{"n_layer": 25, "d_model": 192, "n_head": 2, "n_kv_head": 2, "head_dim": 96, "d_mlp": 768, "vocab_size": 2048, "activation": "squared_relu", "norm": "rmsnorm", "norm_place": "pre", "norm_eps": 1e-06, "positions": "rope", "rope_base": 10000.0, "rope_fraction": 1.0, "qk_norm": true, "attn_scale": 0.116, "bias": "none", "tie_embeddings": false, "parallel_block": false, "extras": ["capped logits"], "init": "normal", "init_std_qkv": 0.0301, "init_std_o": 0.0301, "init_std_up": 0.0301, "init_std_down": 0.0, "optimizer": "adamw", "lr": 0.00275, "beta1": 0.9, "beta2": 0.98, "weight_decay": 0.092, "lr_head": 0.00605, "warmup_steps": 215, "schedule": "wsd", "decay_fraction": 0.496, "decay_shape": "sqrt", "final_lr_fraction": 0.05, "batch_tokens": 32768, "seq_len": 1024, "doc_mask": true, "train_tokens": 258200000, "steps": 7880, "dataset": "wikipedia_en"}
MLP neurons of a small language model. Each row is named by its layer, matrix (down: output weights) and neuron, and shows model dimensions 48-175. Each number is 128 + 24 x the weight over its row's rms, rounded and kept within 0 to 255. Numbers have three digits each.
Before each neuron's rows, "raises" lists the tokens whose logits its output raises most directly, leaving later layers aside.

raises: "ise", "self", "ill", "ice", "itch"
L18.down280:161057109166153104128086081152125168121139095141170142161143140119134128129107117139128132106119120124083127172174088137097168091129120135192161160101112116140102084134111148122144118101135120145110121106131148096133102119124154118142100084104137157141159162121076169175108102109102147125140141119105151161103155083105124145110159147137142112131097145127116144135162135133135123160122

raises: "ten", "e", "n", "t", "th"
L22.down633:128136157116112149139102143084126134095136139131132158161163138151106114156099154148136125151155092112162088157115126153108141102116174125085145083161131162150114122160144109105122150113149167160128062141120124123107138122125104173103115135089115119134148143185157134148136100080090102131166136127129133097141133128107108154135159135113114125133093122165107106130140109113124121142099

raises: "ant", "ious", "hen", "ull", "shire"
L12.down748:096102080102172094128190122099127139087125132138159093152118132130115159153107100161109127137135148090139097109157141172123120131105138156129143096116112117132112124120094124149159127109143142131133150138151099121155104130125125096115147122079142129149121103133075126133138120097097114111094172182115158161127092094125109094114149176161114156129111175136155097174110163133098106105112

raises: "m", "cy", "my", "mo", "age"
L16.down97:083113117145155130091094157135086122120147159210143164104154150155121124134150120130111125133123151107137109095113117144169145117146151150119094119103134136131129091107077074140151113176124123109138122103117141147155106099084106134165130119119140098117126090120153142128144134160148165125128156123095159102129163121137133148160096120127082092103105129151137150122172130124131117119146

raises: "ion", "ious", "ible", "|---|---|", "ge"
L22.down476:127147132155139128117165122125116128126138121140110142133131129140176166179115172138104148135123093185129069106108057120145122187111115104125114133117150149134120152116155066139141130090125129173122118101106183108154116101169125100111132116129128078140134162122151114113152121189146098133134124075123135110106140109103110140100149122131153115122125102095131137194131138083116127103137

raises: "ple", "pe", "p", "ling", "mer"
L15.down281:124148115131150130097097145082142101188070121136128155129133117149163109131181144130085149126104159098180100169138114116148131152085151145098114105137078120153121104107079099145130140132073107114105120130156107174093149081102127134116108140104158132134095158117140169173154118126132121126150126132159116109140097118143128100146103144105148115146122123126170128075127101112138140153106

raises: "gue", "gu", "s", "ent", "ń"
L15.down144:093119129170137166112110175095117133128121146101150152156128098171119125107119114100134071153203154134124144101147080134130119124107139100084164118135125121090146143142158111105122116148102127150099153128102134142143144132107207115117120142133087110122091139143107148144130123131129128093105120143131156154106157116119109126104119091104143100155161136139143155109103154123175093097149

raises: "duc", "ject", "cy", "spect", "d"
L10.down380:125130113146097134109106145148090108156176118134128160155139129160127118103141145110128098126114111097140145114107114156116149096168090153094144099167107155174133194148141119097169093122173128151124105158117154130135129130102126179123135107144171123148144129096112107121116115124097182155118079118073136139121098166147120167158120118124106126140158151138133122124077119145113145112133

raises: "ing", "ation", "ed", "ating", "ity"
L22.down390:116158126106109117075127128148126119121159120112123115100113146132136136125135098130156150115147125136142132115124127149107146125132114161128163140083136089145165127098117120118112134185154112132166085139143121133158146105169142070136100101111102058098155139115149171158098121142110099113098117156162102142097139167105133146128129167130104095114143133137117129076173179102099141156109

raises: "ee", "land", " China", "Career", "ment"
L16.down397:110143153099129115157130161130139132146132113122090147117102119106125116091160116120097137144139127108122143142157134127053170091118074101139157146120120143138102083159157156149113117131154099109088096142122163109123149163148131131136135127129159121149081159148133124104170101162141101154122127099117101119105086186156087124179120103117133107156102125123162117111123166162126087128132